MLP neurons of a small language model. Each row is named by its layer, matrix (gate and up: input weights) and neuron, and shows model dimensions 144-399. Each number is 128 + 24 x the weight over its row's rms, rounded and kept within 0 to 255. Numbers have three digits each. A neuron's up and down rows have the sign that makes its largest values positive.
After each neuron's rows, "fires after" lists the tokens most often just before its 100 highest values on Wikipedia text that the model never trained on. A number after a token or word is its count.

L5.gate1007:132106135105095170099100153129139119135117133121132129099128121170156108166138142159135149136124128119164135111123110136106116087129119110116135130102116208162159130093168110099115116087134130135113147102107119109096149159117151123151138117110089127181142103102112140135126127093123130160101152084105143160136145114161109123153097190131109147141139117142146090079148113167134051088149135113076150138125134131149150164149131068142095133127147099146087107085116117187124149095159170106170117140152136131092138112133111109120160130153147111096100157095169144119128132153153115154194086140134126121124133165148120152135155135146151163088120137157115090152139158118108144121124148151124145068099084153101115171151036123130133116179115127142130093163098082082126152122154149
L5.up1007:143164128119126122103144101174093125154136124168156097106139140168138126135065133146159140128132122105146118161136090117155129152110074068087095099132151097091138097149125114107129156139130113144117121114123161110180158089172093125106143112118151127152113092048127119178158093137168133160126103127102088107120119145131122119122123143101111157153129108149107094108105116128159137112118154119078142167147164178147095165130131101112134151141142130095127153122111143160131197116104149128105107136113139142081153085124137135119125145125119139094140118153135162131148100115101124165155133125127139113173179167126139144164142145124117174108163136170139096142110102117135127133159105136128146106117088097160098129136090130134114090151145147095072180171127095148200081173132105
fires after: "0" 48, "9" 20, "1" 14, " " 5, "2" 4

L5.gate684:159123128125135093112101091128142153101157120121131136150069164118145145192136091097110172104086159128157118125178101137135114127075122110119145113096113104073120119152122144129143066135145133116120127146127085171101146149103122135137136106156152116193136085133078131089140131113090133166151073204128114107109167205054111100191132116122160163140141103184116147130118164175115167141166132105131096151150141147127128125091121119088157144098120087129112133141102115139144156137125164127140129150140129115115137117161116110146102154126124135134143192094120112136128128139097113187110139112104108095123136141131112102107133126125114142158134118114155102116144152145129085097129158103126096114149106111105100121144110163131115128088151119148123121184081129154133124165105133
L5.up684:135179144159148140117127126162121100154167124133124140143089135169166107121152083101108154163110150115184121131178103139142125108110135095095113124151128097121128161142142156165109119117155191148126120088153165142130130063139109073147166121154107135098110148107115136093106108136144131136133127147137143136160164168126116129126157137145108117120150117141153170119132131119175138096138133140090109115090157163121086117111150136095091110161135144120121141137119140168137137115133142147144201074133124103106107116126121135093092112108094099132190122151085111141161129181088126139128121113158053088107101113095140125107147139125098125146133119179128129155080134135126136118129122130144132108139108127126115135111103154145114157113129129122128150153125135118126159104124161
fires after: "\n" 37, "s" 14, ":" 7, " " 6, "." 4

L5.gate110:102160171128101094121135090128156161119144149148135128139118160162131088126131156097129127069125156163124066127114117119144124121105114172136122109123144124140122156123165148130106154153113140139098129120136108163141166127085136095150138114136073122099131092154070100125147142133157184133127130153134137109142120115136125105142150136120135125154101116137150130114141123119139156138096131099075130138126120131160128159150127113114123153153120127156117157126097150102111086119140138079158093141133174101118111125127125130130149162124104123081123074152125100126085129109176148165132130186129112121117108163095178134157124128115167137131116132175138100140115143089098117129130167159169087123104121127110064121140109134167142147143090084115118108120134139115084176137142164
L5.up110:122082143104171107134150159095115136130090132143129136081127151144151108123133170092149123094131161169109103124146112139113153146148127134155122127131167134136137145126159156089090131135176122114126110133091116131161152144099113119124136093108136127121117140132115090137119178110146112099140095127114124140133125144149143132141138162095139138120125102132125147081158130123114131105108128125101114156159124128054169171130143143137104118118190146111089121097108138134124123116117103117090106160167150133127085155111121121143109128107152106125160112127114109137144132067115137098111112140154129174114101168092123131166096157131104147093129098156170134116117133119176107114157145169135150117123139114158110167118135089128113108120150083099128163140069136150146163105158123
fires after: "\n" 31, "-" 21, "." 4, " |" 4

L5.gate1154:141143143109114155067113107170148117104154106143117156136121093103098149148155163104138134093143150106171134121094130125069145118108139098133148148127108156108118115163117147132114139109106132127146107149143133142131133138124117088160073153108117137139102106130102152151149145109132176101163100153139102090148103149177130101132160090131110174127111172135117122105138107123109141069095121134097133116111167126153112073154100182113132142125108074148113165116121118176138103100135118158129103115130121139153118135113114107135178110115124148168146130153100111126144138128124116119159145126096118078109151092098085152102116138132134112160153085135090102143141098136127151116140115109112117140100116102140168119174096119129165160125089115118101135151132101146139099157125111
L5.up1154:122144127114094152084121121128108140165113129150143104126086128103159125100115123153154139125142115115152139107083163145092163110138100083135111130098113104176143119125147124120089153115139117100088114145130135180137140083121130179131113142139157119144096138083137091108115125139160127104110111112086081157148074128133136129118145123112138167120139094138080131145110135134095120138134106131107127108130144170157131135104076130164126111197091113142132186149120169125118093134121125193097127146152136154128160101163078067127145092109120130133129131165149118139176112147150104132117120140125132106108149117110144108131120100209092145135121126140117107125143107144132150118142106133100134111128111153131123139134100118143152120165095147116107128092122118172125078127114146
fires after: " |" 49, "|" 9, "0" 6, "4" 4, "/" 4

L5.gate570:103133119096138188144140185175080095110144092171129136141135128154111110117134089117145168122153136094152164152200141137063092119150136127096101107132155145124140102111114107074110183111169153158145126129145087076133107112092136110113124143140115108139108136117131142126106111144093133095080080104106130164149105068098133128132145138089096085092090118127165161184166131137085148141121127157133155139124106099146103125108126114143132138109131139141156128143110097137115138101154133116099094127115143112101101156125148085150104104145133124134124127149128134131111136172103115143124110105127115111145077140133143099123106107167090144121177142144098117076130119160157097106136136153131129140092127128111144133099101150146138170096087122114110117115143109141108125166106145
L5.up570:142129096152148130122123124165116103132137091118129161127145092105140169128086162110138071142145129125142112153151124106171142163153172083091150132078115110144082134130099145159127101125137101164129126125137081122140097102152101134155117097126085146143119185138105117074142137125140106118104159149141144123141150086123163157118138099101107134137119097147137135139115126148167125100150127139114175129099100126148100122145138111105156054139093144175160122158086137102123151097132091133128122140157127114103118127125129114112116128120123118127130110091115179105114083121169163144104132141100102173095128100130130140147107078097148113151142097161147153166126106095125104077128084139104135087146132100150148138127130109098133155093140109133136111079134176139103120110120179
fires after: " |" 22, "|" 16, "-" 12, "0" 8, " maximum" 4, "°" 4

L5.gate737:159101139103102107114188155154137110155133150139137133151128096108164142118102122131078115105146159101116176074104098147121103134146152112110141157130144134103111115135127116119149145101123122129119153154119113124161141146141142085163156154129106091128147121166137124103146132122151124102151178121129175112124172165146148120120126158125112125116183151106122140126133141120133158147125168144110081146142103148092140107151137124145045127107119130134111135062146130118173092096101129140136128083126163135132094166132118123170101129094155165140099158138134146049090131108156090079092160109116084103136186126126142143098142118165128119133134135143153132098151120142152143086112130131145076145119162063132140141126112105126094172134152046133122140111153134123098138108118119
L5.up737:167140112149052055127151087132131151135161162128136144119109085159113124130089099135110124133121116127131137130113115165088141101174140152088149147100154125111140121148137150108088149148131132124095146104153115130145080146146154076104149071127135092146158141066128098122075116137125119125137135118127129154138131150141145133131127140093106113105121109113136143070086165144122144133134120182097081131115092139110149118131161157143159126093134151118074146098135082058139148106078123155131141149152146179109139117195138127158112142104161167113095130104119131125209111116129076135151130144090130111125138129167104124123146150160158122131151112097149121054140106122133137147138147153131123143157144132161114128130121123125141165128082137149153121089089158189121097109131158
fires after: " |" 38, "|" 8, " " 6, ";" 5, "*" 5

L5.gate579:165129100100149113107116127083138129150110154093075122070122123168090116136106126127115117131143105131166151100065114141139166118103161114119126120118137131087148119147114104135125101159108158122140086130132129106131142128094175168105089134112157107192093105119164119106095097163093088128123144156143147143147126155102107132172116110160150134144100111119211174109142137158106140150169132171137161139167102177142158115143103085110137123138111115108120159124130082111100110114099142145148111133114142091129058077140112146124058114120143119159152123109142116099130117144097095129166147128149132156124142093149115137067147124096140121107132132072109118127123138106136143136161119104134121140101168174117142119166094150148114120133112124160066143138122165131153118100145141
L5.up579:116137136138162116197132143112094092102100123116139149148136153093136147189151131132136147128146123146137121109104146100135146167095160118147160108138125119116128143132146127148144122154102160140115133166091118119167122084150093116079119109139120105166137142104137094120132135104088134117138135100148102108164134178127112097103145121135166192158130132110103113129119155147134125174163155159126116129133123118091125143161149144073135155045090187125130121166123121133158089121168136156110122150144121176111129136146104137081088103116069145124140120145146185120083113157130162130110114121136127164168087144109109146107124150114107129116146138154121110094129131159105099122167143124132120126104107140113135101126125133144143103095072097107162126128100121120125125146129116
fires after: "\n" 32, "2" 12, " f" 7, "s" 7, "4" 5

L5.gate767:109163131132131105134122127101108090146117122131123105120119154160098126126137133108139102086115130101136123137125126138151170147117154113135139156142103164185100143165132079127110140125139149135104154127072099141131132108129156123165137132132111117142145183098102180156105175142152152159157077155151181123135128138137131139111123131132151152132160131116147137119119101160130135116118123132173126123110157126121155163089175128151122121141144123131153113150136088125099113061125078149090118145111161081136130165100161126121145110116100136149116117155135123145100149126146123136104119148139166114098165115101151091134153128141142119111158098092113137121129123132146156057139124079120136127119136150147147145144113101152116100132115140187136123103118116085097160150079107
L5.up767:143148102152091113107134117123084155141124114129163152104155123140125086163101148139122122136123160146134153112128126102132154110122117152066108156159136139120126168076141146170105105177115140112115123073081122140146156127140167096124132120142106130144097160147083099122161138099123102082096128139144131153165112158103117128148098155165095120073127162138117126085112114141128111149188115127145140121123148090154170141101172124113105151145087129076101133155119108105128142162146145092100128079172155136138123119174150093143156141103140129103098116180158129179112137095104110142153131109116128137141167149107155101113114113166116134147157141139111131124097127117129188140138131082098084169131140154113141127102156122155140136149124127145152122148113167118131161099129145
fires after: "2" 17, "6" 12, "3" 11, "7" 9, "5" 8, "8" 7

L5.gate52:157127122103098103096145150111101125107124146150150125109157167114124143120135123140061107188117142119149114123124165133115138117097138096107126117131140150126134094171096104133117079164129163122100100114155177123105144165137144144164148126121110160119078139117150097106125165165120154095106117094164107090149156144123140125146120090133119171179117100148136113107113138100105151154115136140121105138116147122167162141138128110094101141094152129135146134130093158133127142131154147094109165130124098086169125134131168129130136078136156103120132111107084132177138115139167151107205138171114124151110123156136116121147109134150131098128127139053127135150113117160114101111144110111143151136131137174117116126114161172116123105145131113116097098130158147117063098115157126
L5.up52:148137121089105116150139121137135111119116134089133139156103137118095167119096108116150161085133133121142133111118156121140135114150084110163092101138130118138128149175151171122152113146131138133131145168141094129100104092172126153106134127103130128158151139133122145176166107120103128161148147107158139119111177146140155136121107151142117097123110113130093169106131134099167134109161111100142104086118123111126156129096100123112120115109164135155148166148167131121183117153104143150102139141098124109122083136107146125128093134124103116149127123129114136133141133112120131152099125118150142090097128161132169114088127134088116142115124131144091141128114169115142155131115112164121106108133177131170181123141097176163160139173141052077155155086148114128155112091162105
fires after: " |" 46, " " 34, "2" 7, "4" 4

L5.gate648:128135158143121135107098119132144110149087124117160062109136125154155139139119122129155156131111120119119054184133106128102118136138113145113168155123123151190116135070134125173124128155185141132155138142141130123148152114125148138125113152133138102097130120120107101155132088153158123105114152113106116112164092154160138112119123121126112135098103178123174112133144134151150106127126150140093171155120091120167077101128177146093158075094112094149156090137118144146070137123127116139099126150114149093146119160125105151135128121108156087142101093116092105111100134144131143137137149128145098118139109143163150201100115126184093099101149116092131138110124130158090143136138113143118136098119115121173102082137166100142167094111113171136096100142095184147096098110145103
L5.up648:145112123153136135104154099121143132150133153123108091157089081117125158122117138122145169161177156130124085099142150127106136125123142129109095148117161176077129151100127110129134136103148096109150190129131126159103114111091136153101130144127094124108122062112165148139119148118132101133186161104134143116106118125112085074090125145098152163104116126165090160164098134123120092158104133125139170134139115120103131092087084089141113126100153139114104101141135140124133137128104132162126113122116142120145129146127185105155130139124136122127067149151118136094108119115157078094113153089143113136101131122151110140138122151113099130160087099154160132135160103094090141155097161133108114146133103116127132150131098121078142127168091131136185137136128130102143118113151171
fires after: "0" 12, "8" 12, "4" 10, "5" 10, "2" 7, "3" 7

L5.gate300:150197132104126107117137154138136096107138133077127096137101132118130133118127148113139161136116140135136143145123117130108114160150187164144104150129159163205132119168124148113112143132120117171092155127166102105099129097146089114135114161102131180115137144126134144093082141123097153122132129127102137084154149143166115127158123169134128095127110181097159101089125105098126121147105124119134129130184114108113114115140108134144122108152136111129111102122096126110068110072124132130124139129152139130116161168128113127131145114150107132151151112147117120131162138151115086158153125113140099153157155145177117109117159106175127101099138159177097166090179148161126108077120140147169131144116130109059098107111163122129137173124142105166114132141143152159124127148148139
L5.up300:128130137141096156188126134099124105102127138140116126103153143143116099138081131134187140127117137154130126128085122181112136088138135153062096096124140114157144102105095168154149143146104127126141149111165117120137123110131123131156135171147174121124136141152119161101120103092154155113116130152128079172087123129116136111110105115140117139174101129170106097146144118180117098137128094147130110098108139120112067096119102129136098105122110109109137143120105151115103137118120072098124102091106118130127090124122131097137120150150133094132144135131128149113126120075169138113149148122174123092144138163150156149099088133196110124092096125092140153137119146148128156110120152112025108155193135081162123108129174122087134104149147168130115119116090139132131118081167122
fires after: "8" 16, "9" 15, "4" 14, "1" 11, "5" 10, "7" 8

L5.gate167:174129154176127157131112151123123126140105164125133098137113134159096109129084126138107164171155112142199195079176140137152128179122149123112134079167140133146082080100134149104130113132138099130091190141076106165132126093145136121082102099101134157093165136148133130105129089115100148163135170111085156139128143084116155127162154113108138123165136151118137148107093125136134168135131147106115174144152098135153134091102164137143099103131116128096122141161137140158059096134162118152137103138137152125120142146123172132145128133105148125111125145084101125137132099113163129126110099109136121160131095127106140072120149132161138126118115102147075129139126132129137134146162114142167138100105153152134110104141084113130141143120087132146085111079111146130112147119129107
L5.up167:107154133105150116112144089096148104103201084103109112125120157127120155148129141131102109117156172180166118150143095129131140156122135120134132089089103131166124140128099113115111143102152131109145126152136118124156139132129144138138103100125113131102128118110141114186152130115121127149152133135107118114139080120147139116094100131119142096134149150160168154141155126111120125102141155111160114082119142117090136113147128089133079100098129144115119175149138196122137138110121138094088115109095117107089120132198144144149158161134127151112125118092095119111151165129155114134122191132093149121117081115137114147169109127127177123137114131083098155097127114138091113115140140114126136150110147153129153086115141106122119108129143121129112092144165115123115120129135121
fires after: "1" 60, " " 16, "°" 6, "9" 5

L5.gate376:130121131088105092144110106112149104105141084134105149134099133145098115101132126125145132099102114144131155089121137105117086096148119122126113105110096143128115140147099162094130139146141125150125121068151147146151168074109133124096095114141122091126110178139148126117121133115128128077128106155146127122119101157140112127115110118105102133133141126095127111116155157124069098114074116122099158094072159118101096092137162118127118130122125121153138114087138123145116096115123090169107108128118095135137118113158107096126113092101127132108104150117073104090153163075160152140140150103148117136118154175090164150122128130126101126112152112095128177097144140169106112114156123105106142151095144149150102162135163130113082134111114153137123155108103124111104118091123133
L5.up376:106126159109115087123131073170123139114131099139144146137138141124136109129141159100107157142101130135122121088120197107093064122140114130101121080102085125123145083132065197100189109070145151147116099151105144133128129134139068166102059126097112135121162110080122093099163149135141116123114132114128157153137122124129086123115131116116079103135145128132172090105168137137145143120118134114097119113082118134061129111166129099121136122133129123098115101096134130133115139148141149148109149105144134148173140137151127111122121118128133110116058125135121132161124122151161106150116110100088110119131161099096171140144157106119124114107144081125123144103144117135120121152130118129133147117106126179135105130124141093127138155137092135113154124082132136096078139063104129
fires after: " " 43, " |" 24, " −" 5, " (" 5, "′" 5, "." 4

L5.gate255:125115167091137106134148147128159114106135089146091163156102196129146122117127126124147140088137124116103128075132160134117134149131146080137124138094127111087137117103135155111100128132121174184128125144108099136142158114144118124135117104145139129091111138101107112131163121109073097117130116108095124103115126125169140102180128171116099138080136136102154163158138161132138121065119104139128158125151147109193098121190128113129094179164132106128117157162106099150144106132136088122148130157129101114127111125155147096102165125129123156112114130105172077114173112116125144155139096150135099121124086148150141154133144114155148141107151116145098111095173140108142090094128114077193122145052133090145111132087095115107122113117093102158094101174114108133135098157152129
L5.up255:131104101105168183099106069153149144092105112147129131144152143150108104146140177086144151089101109146104161092155108106121148118139162121170106131114158114154127095112142103159160122128135128120121136147158131112093133127075152142112149116121153094124112103125112109124155094114121116097093137151152126121131125162113157135127125073114172127117114161135117127148115091124157070101126114141140159153101120147146085136103177120164119126125109185160120143136102105154114114126165067147106122145099090122116151135128114135091113096099086148113065126171128111080134107124126141156097121100151126064142139107162124111135139123117115130156149136103131124100137132113134101118118126156123081140087142115110125150097084120125087136122111077148115149114139130152154106120118120
fires after: "\n" 26, "|" 10, "|---|" 9, "|---|---|" 8, "0" 8

L5.gate1103:148146103162131129082156085078108104136107127134131108111120149138117085157121144145195126131079139099157097136126105141126110118149162129146141125154149103116139163125133172174089121158128117148107148103125115142127137149166128124135126112181142121140099138138144146106153125129150089092129112120106157117118129113150144114127175141118135172087162131126154147136127187096141176114120121135147130080154118179150169126136121121168138141127118101134120123107120115155115140130148098131129109149107168083116068124104111135116102125109126142122099107086107138149108164114136110144167159160108094125137137125141078125101110107135100131124112160090105137113115150094156151135143109149144097135120152146108102140122118119156087132098105128128105083147097183133154106140073118
L5.up1103:119112118125110118126146139092137110109109106107106127081128116127117108126089135138117152114141127120135071123130164129151093137131128094124135117144106096124087118205134127123138147129127105171082117139101120129104138086126079046064177140125149132113161126156106140086134115142123114091060119116092097112119137130103147105092120095159137138135114116133145145118137185101123176122112141123147138131140127144123135103158135153113112103123112130119108147160102122150116112122136133111122175130136170121129131129128112105113105120117184151125067144090096127133158090148134076102153130156122143154184152134157150149136134126080120153129170141116152070136124134152142143137121128127127109144130191103139111135092128118164159164110113132103156130173088175148184148169131161
fires after: "0" 18, "9" 17, "2" 15, "1" 13, "7" 5

L5.gate1138:114123139158145078125131094168182153066129081093123129115113151127106101148074140081107125118147132171147131109107067116125138123114147125130160114095120141166084157155105143133116097108139146128115102129142159141149090116156126104129125100124114119140115115140146128161154129073120096110126149118148114127077137139094123126096146091091139093127140117141160111130120107154103098115169117181135157099117098135166110095116150076163132137166141118162149130152153125144148150165146061112087134089156151074148123139169149127092160126073123128141106152117093157109099116107123102178126139146130138149156157154094133098191145165142136139156060143131095133139103153160100146196131119133153055116139112123140085118112144119097174139109119130117127145101109177135111143155106138
L5.up1138:158152131092131102106077144114135129138081121100109125132113144193105134125148129101162140120139147121165050094117103111140149137118112145134129115112120158104099142096118153126100168136123139093110153093167116148133118128184121109107151142128097092109132161078138140126142131089174141121174115144148094112149112096126153142151143137155141096141119087154175147103167159131129095068110120130118112129112128103092098153173150151135130121135115138082129129070141129079149139176152175169096099142151117152139115117142152129105107139148128110134098134147088115120138160081176087145139131181153128124139101099179166137127119140100155130159130109138150158161139142106114128167115145145126115105112117121100134113093104131104082152104108123124085133127132134110086154144131124
fires after: "\n" 46, " " 14, " |" 8, "–" 4, ")" 4, "3" 4

L5.gate698:131131101159156143101102124133136142092121080100139110153136121200116169137139202130120113127149115131104121096162093111098110159124152119111091134106104104142084130114122159106105082146087137145111143145084092121155165107134178184108120108101151095155119141136134115105141121154110143147121125130125100139094143121127128151152126124117106108083140173124116135117163109111124146139124125107087146101146115132143110132131180118144142104158105153111113039119133150140110126110159132154154155113107106091187109084141134103156097107119152111119161126161143154158140147133129120104122151115129120131126134147147105133103127161136104123119132123119114166107142168149110095138120137181157173144101127135159095146152120136100119151130118163156130117167156146111112091128090104
L5.up698:115120146127148142151160127118140156103103111119104178118117140083118143140117111084118108144126143137159108112113138132141156167143132120163107137136123146135162159080146115130113149127110105147143140090102156121132117170134115114124106105112114102172137077116126131127095120117098137140124132079132139149086118174094114124115126125160100129137091096111161101139120134132147104114128134155133112117155107111146098172128128139131101125045107131102094110140071134138141125140106108162117096156126137127129117122100104225122149144150070082140105133136073136110184093138119114141144142125122160099096104116151165136123150152083139102134142139091112154134160110133128144136125172118151122119145142122138140102085141113131087101188144082119104094155087182131134147156106077
fires after: "2" 27, "4" 12, "0" 12, "3" 12, "7" 11, "6" 8

L5.gate672:187151142147125104117094121130120130109108134133136179139119103207165107122132114103083092145144108145128159111124168156110171116090133111096129102156134129128115110074119103104120125113109121140131143166088141160148160161119146138155114139125162116127114164108163150110107133134153145127089150094131155124108130164110148134147137143123143147131143144125126144128126125120073164155118107109159153138134147157136168143141173134124092117185110158167112128152078116101130081106166122119099126131109154111113127173181132090117120117158137085055138154122131126092099162124086121129130108171102138116115169109151112102151163161156137128117189096130115085142132096140156139148127125106149162151114106155146127109124115156149130121143133159135111150136131176166065117104094105
L5.up672:128130136178138125102130157192135098125145142186119085144137080091152159138117097144079134132098154169098156109065122102089152129114112121080125136105082106126144081110111098113128136085145160132139115164151122141175165128139152135166146113109143199135129158111143088123119130102130107145153087137125140157094078097135135142083099116090106147133142107104127163119103164125161137132138145122123145106090143095103105121184159112135121158120152129143132107133106121134168108133149143132131175167114121120141156114155126070131104088133116127150174135173106121154145097117138099096110121162126171105117107163154149162146121105194084108107151140153129150101183169118128127156131114137136137154145102137135080190105106134181125094105151140125127139176118128125163113166102166
fires after: "-" 20, "|" 20, " No" 18, " |" 14, " " 10, "mba" 5

L5.gate1071:058133078097098106104122130103106116106132177062162113129154108096154136114139106139111102140154144136146130113132121135120163141101151110127122113109111179161149099121128079136131147145153123072124169142074099091126131168099206153119106146152142105142111124120154126116170086081109114160112121130121112093122144169125171137147090148114090095127117121105123128080118133107139084154133150138127123107135133137103136158109108142158152174116137108137154088154140151153084145101148106070103111153133104129107137127160149137124154124112107130113142134094138138134118134123144123111153148151117131096121130127155099132127100134122110130124147139174120162100133153150167142112121114164127116168138164129121138098147140131135127118132141112152139068112134126140142133068142142
L5.up1071:090123077144127154104131104166111084097137153168119136153114147144169102113121134111095125173138161125111132121127099134101114101141179115170143124105138129096119123085160133144120148120104090140147125141111111130130115130130145086100118073125141140154177133131126142155096151111149128139146159116079162134146127123157152123088143103114123150116141107184129116136144107137108082141099141121196128137186136125142111136147083119151111142165124092119110137152089112157099116176153100123124167120153140124126133113117135096122092140134105110140150132132130145105137133138117102138128149110137118139155099090140191128119079107136119124137142116163136097131134150096115158117142049150122078116153163124166155108121119158150108112154180083114151097130187104130094128124103097
fires after: "2" 37, "1" 28, "9" 13, " " 7, "–" 4, "0" 4

L5.gate1081:131084136128112174106116139104149138116172106161108109149123112111117136112134125158147148156153143133179119096091150120169151157115148166118187100129117123128131169075142106144114138127117170166123151102114135117103144136128144116110102141071186134150121133169135125138119149120103127123097125143169155126113111146125121125152106154114139145154141130105152146135127083141130131140124108124120168099116110138070117125140078139141163143109138069152144113099115132120135118204191112183161148088198117140122142112128142139120110091120118116121112129158126136149145132134149142107120107099091142151096119156136135132115127132092097107128162089137133171074146113119135128104150082109161121141165146140120155159122110126134125125137125113139118130107142133147148097095144075
L5.up1081:115156187121115128108116145156104136127142172147101116141109153140113074171125175142099091125112127146125155185117118125086085146162143186125120144146065107123147068131111120142109135118123121114131141071140094121104141099166146124122151088132172167104156129111193118119136138123107175124130131094133130129117139116108155092172123096122113116132153125187128104141104115127106113092140098147139086133132113133119131136144160090150133141120124100113165108115131130163140152173144080113133121151138186179163137123176133110127141126132130144122138091158111141165144196108138121191134093154096113121107121141149129088103079145116114136127153094162123138166190173144102136144150139137163174102148093115153148133127151149171185130149116100136129130128136089094130104070157113
fires after: "1" 24, "9" 17, "8" 10, "0" 8, "," 6

L5.gate602:129084109133143152113126102118143148106101124118102184096122118157129114111115095131157134096108134087150143119159162132148125105133109084134146122101129175171104121136145101141132140149139145124156095146121135119154130135116159144128159168097152130126101135127095168152129118117146097129141167144110155126146071125137115108088159154129088115110114087081101138119121122082153095135092091176155137106138140107114135148158142130118087155145119114149182140135126149108168123141173130133178150150109143163155136109109107130131175145107140107135161117116113139172153125133131135158152124065133109134120079150159102134110127134111098108163158138108155127133127104165149141110166161114159113113081095136152120155097144155106147162139121129150166165137117135117131080163112088
L5.up602:120124172137137172161158094143143155154188110141136119133102131124117125158162138123164111121118118107084127107077142183108101117083117145105117180147093125113145119113124133097103094139126105163116123154142129154125104137118115098109172124122100159096145116158124131122105133146096093136133107128154121139111092130122140134102136145151138147098131063083124149120110121140130150123099144133129121145120167130123100135110163141121126127134141148146103162106136131141169105119129093153099131085120168147148158172102108109102094123139117118133135105125117089149128128145128124161132168111133141091149118113123135099131154109137065150115137135142116066119130069111153157115125128127094156150113128123099108143092130147155099158119106137134149097126144166115152138125125129
fires after: "\n" 18, "|" 10, "|---|---|" 9, "|---|" 9, "---|---|---|---|" 7, "3" 6

L5.gate135:142115168146165117106126140079138079145145140149132150105155104124112125149154141155168170134134101114096136131109082149093148109158138090123107160110077086160149102141111108126117151140132146159162136083153134138131117145074107169119124105160068135179105132109120121093152070149105124108117153073107130108106106112095124119134090115146142135145079146107139124111096133148124120095121151130103106135137163116125106130096121115119107123112099109128121125120113063106152129111133121190141158125162159109089104151152132107121120139144116107141126154096152134129121139136125143103182129123110089135170131123151116124093117088164150103154133183160149120126093152117112121129141110136135122132135168136120120101102146102157151103139086159130139094104097162128222149158108129
L5.up135:136141133149070133158118157112096173096097148097154110143115088121116153114106107174128110177100163137138122132077121071134099133161170138122102129190094185150159111137128101136147132119145145130126118100128119135130150118134158152084137153124107097144145157101138102169132080091124124122124125160096082123166137164077131136130138142105152133174145136119134084126157104138163166153120089153130149119141151148153120117115136157139118111125118146135152106146135113122127143110092134120131134135105083161139130135130092151106132112123124132097119140129086149148092107135098158110133131094080139156127110156148162099162149157094125157195141115134138120156117121128157164096106098114140149172076123119119131135152170113112117131148117110129137179123138104107141148142175128
fires after: " the" 37, " a" 8, " The" 7, "The" 6, "0" 6, "1" 5

L5.gate949:151156114107112125151140164124133137142150124121123131067119150146138132135136094146122178167102139134098166102109077122109098140117175136119148154154157079135096124145079134171110125127127120148113126134140104137102122149137126125149120137100130103187139138107112140159131149177067094105085134113114119125151157187138136122112167110188111129171146128113153126143105149115125144117128060156152153107116096137075082132152099143133128106097120097087105122108153114133136164064095136111134125090175121162102129099120141159133103133139153137131115136143159156120100102109139145159168110122122122146168132115148081134165168150090113131091109140163135150152120100117121137139113109120126155117123124146124121114138186121096126129073142142154153136127156116142138120141105101
L5.up949:132185112149090108108122126110060080127148170138161132163099136112096088178127127108108127125155093111123134104150112122121085104108118158127147143166146146138110127110127125115123118131082152082150086138118110120166141147119157106095130167148126139139114120118158110141112176155140145145121203096163122151143122137144103127159097121114100170178128102125098142165101094111111126150140094169123129147150143124111112142071142143148107135152118117118130092123089139116133157104117140110059122084131113129154155104131077122170092128130115096092121134137126152139138176161132150138113103138133135113129114127093139133195110131139090134108131156129120114147145136127131141132124124151174078096125154118085131098181141162139135087097153098167124154116140081138094141115071120
fires after: "2" 20, "9" 17, "1" 15, "8" 8, "," 8, "7" 6

L5.gate619:126087123106162105160147139123136113088132083139084111072123160105121164163101151149130089147169132132128162182137159169089138130132109165119112118096105104121104125142117099187164111104160143169129125099111107095127150130118114125121043124124149112147124076080143128153159148110092133120130131087109102130155109161110119115192129122137119136112138138131132122105132172132114109125122160119140133113151098169158102092109085135144141130048114164121142139131135134121169109129156111148124116132134137136099150137150147135122154194124119143162140144114111086144110121117082105126113152134114124169137164084110129121106164136153142140125112129144160154112135132132096148141117093119090135116094122133122075102143112119143153107141137141127088134126109161115075159133117121
L5.up619:078084113143110114102110148132204124101109044138094106137157140156112134159076126109135151119097146131110119125111123112106145093168083127140114103125124134070127179137094086103162100132130146164134178143134139136151156134133121121116113103147112149113090132116100127127144109086117144107174085140061135154147124122106175071148151156147089142120137146155104127101136136144134105146126122136111115145121136176104086158085128182144180124135122153121116123137079125166100156136165141129144120136150121100146129110084130145136105134129136136160093127104125088134118111119144085132152153151098157120135133092151116153125180100157156124125131125074167119146140099095133096128130166175139182116118121163155106110158123112123119163122132118143119110103174168101090169120104138
fires after: " " 57, " |" 8

L5.gate977:162127142151111159149126094138105121127111144171084090143134129136138133152054127116138155180124134128138117172112107119089123129140138119130155098149152135141161131131114181144097163105112130105134158140163086104133170088128132087122127102117166142116143143065142087148130153129112120143137130127134141104130093154163123130121140131108133119090130177126109106151109120100101114107166103115119157099158123131168112127157099126160165178095085060137084147130108133120092105144138097096150158152132130140116134137112166129094161130137136144158129096155139111095092108084106147170081093099142094128121147152089146100132142105086122161118119121137182115136129109152116147097146125209106143145101107101113123142118132137122114135163100147092147127134131097125137109133097144
L5.up977:132095115139099146131117105150124107136104147137140166141134096133091157184102127129109163174128123106132141126153039133133148105133111116182173093137118094136158117133142165152100156146116121127137136100107094133122148077115153107121126096112151156117132112133092146118117161179097130150119113162138098093094113164173075103112135138158125135122131074158145101120112111098110095109137145145134129128158160125138132130178102156170108146099097089180078126132095154119099133151148068122130165111172113146110148116142097117125182124098150123139085093125132123111105113098085113136127120071111127120141165146120180155104086127064115125145158121132152111140124115111126160126132110153129099124096116138116106120090134159113127115130078140125120124122121102180087126107120187
fires after: "1" 33, " " 17, "9" 14, " in" 7, "2" 5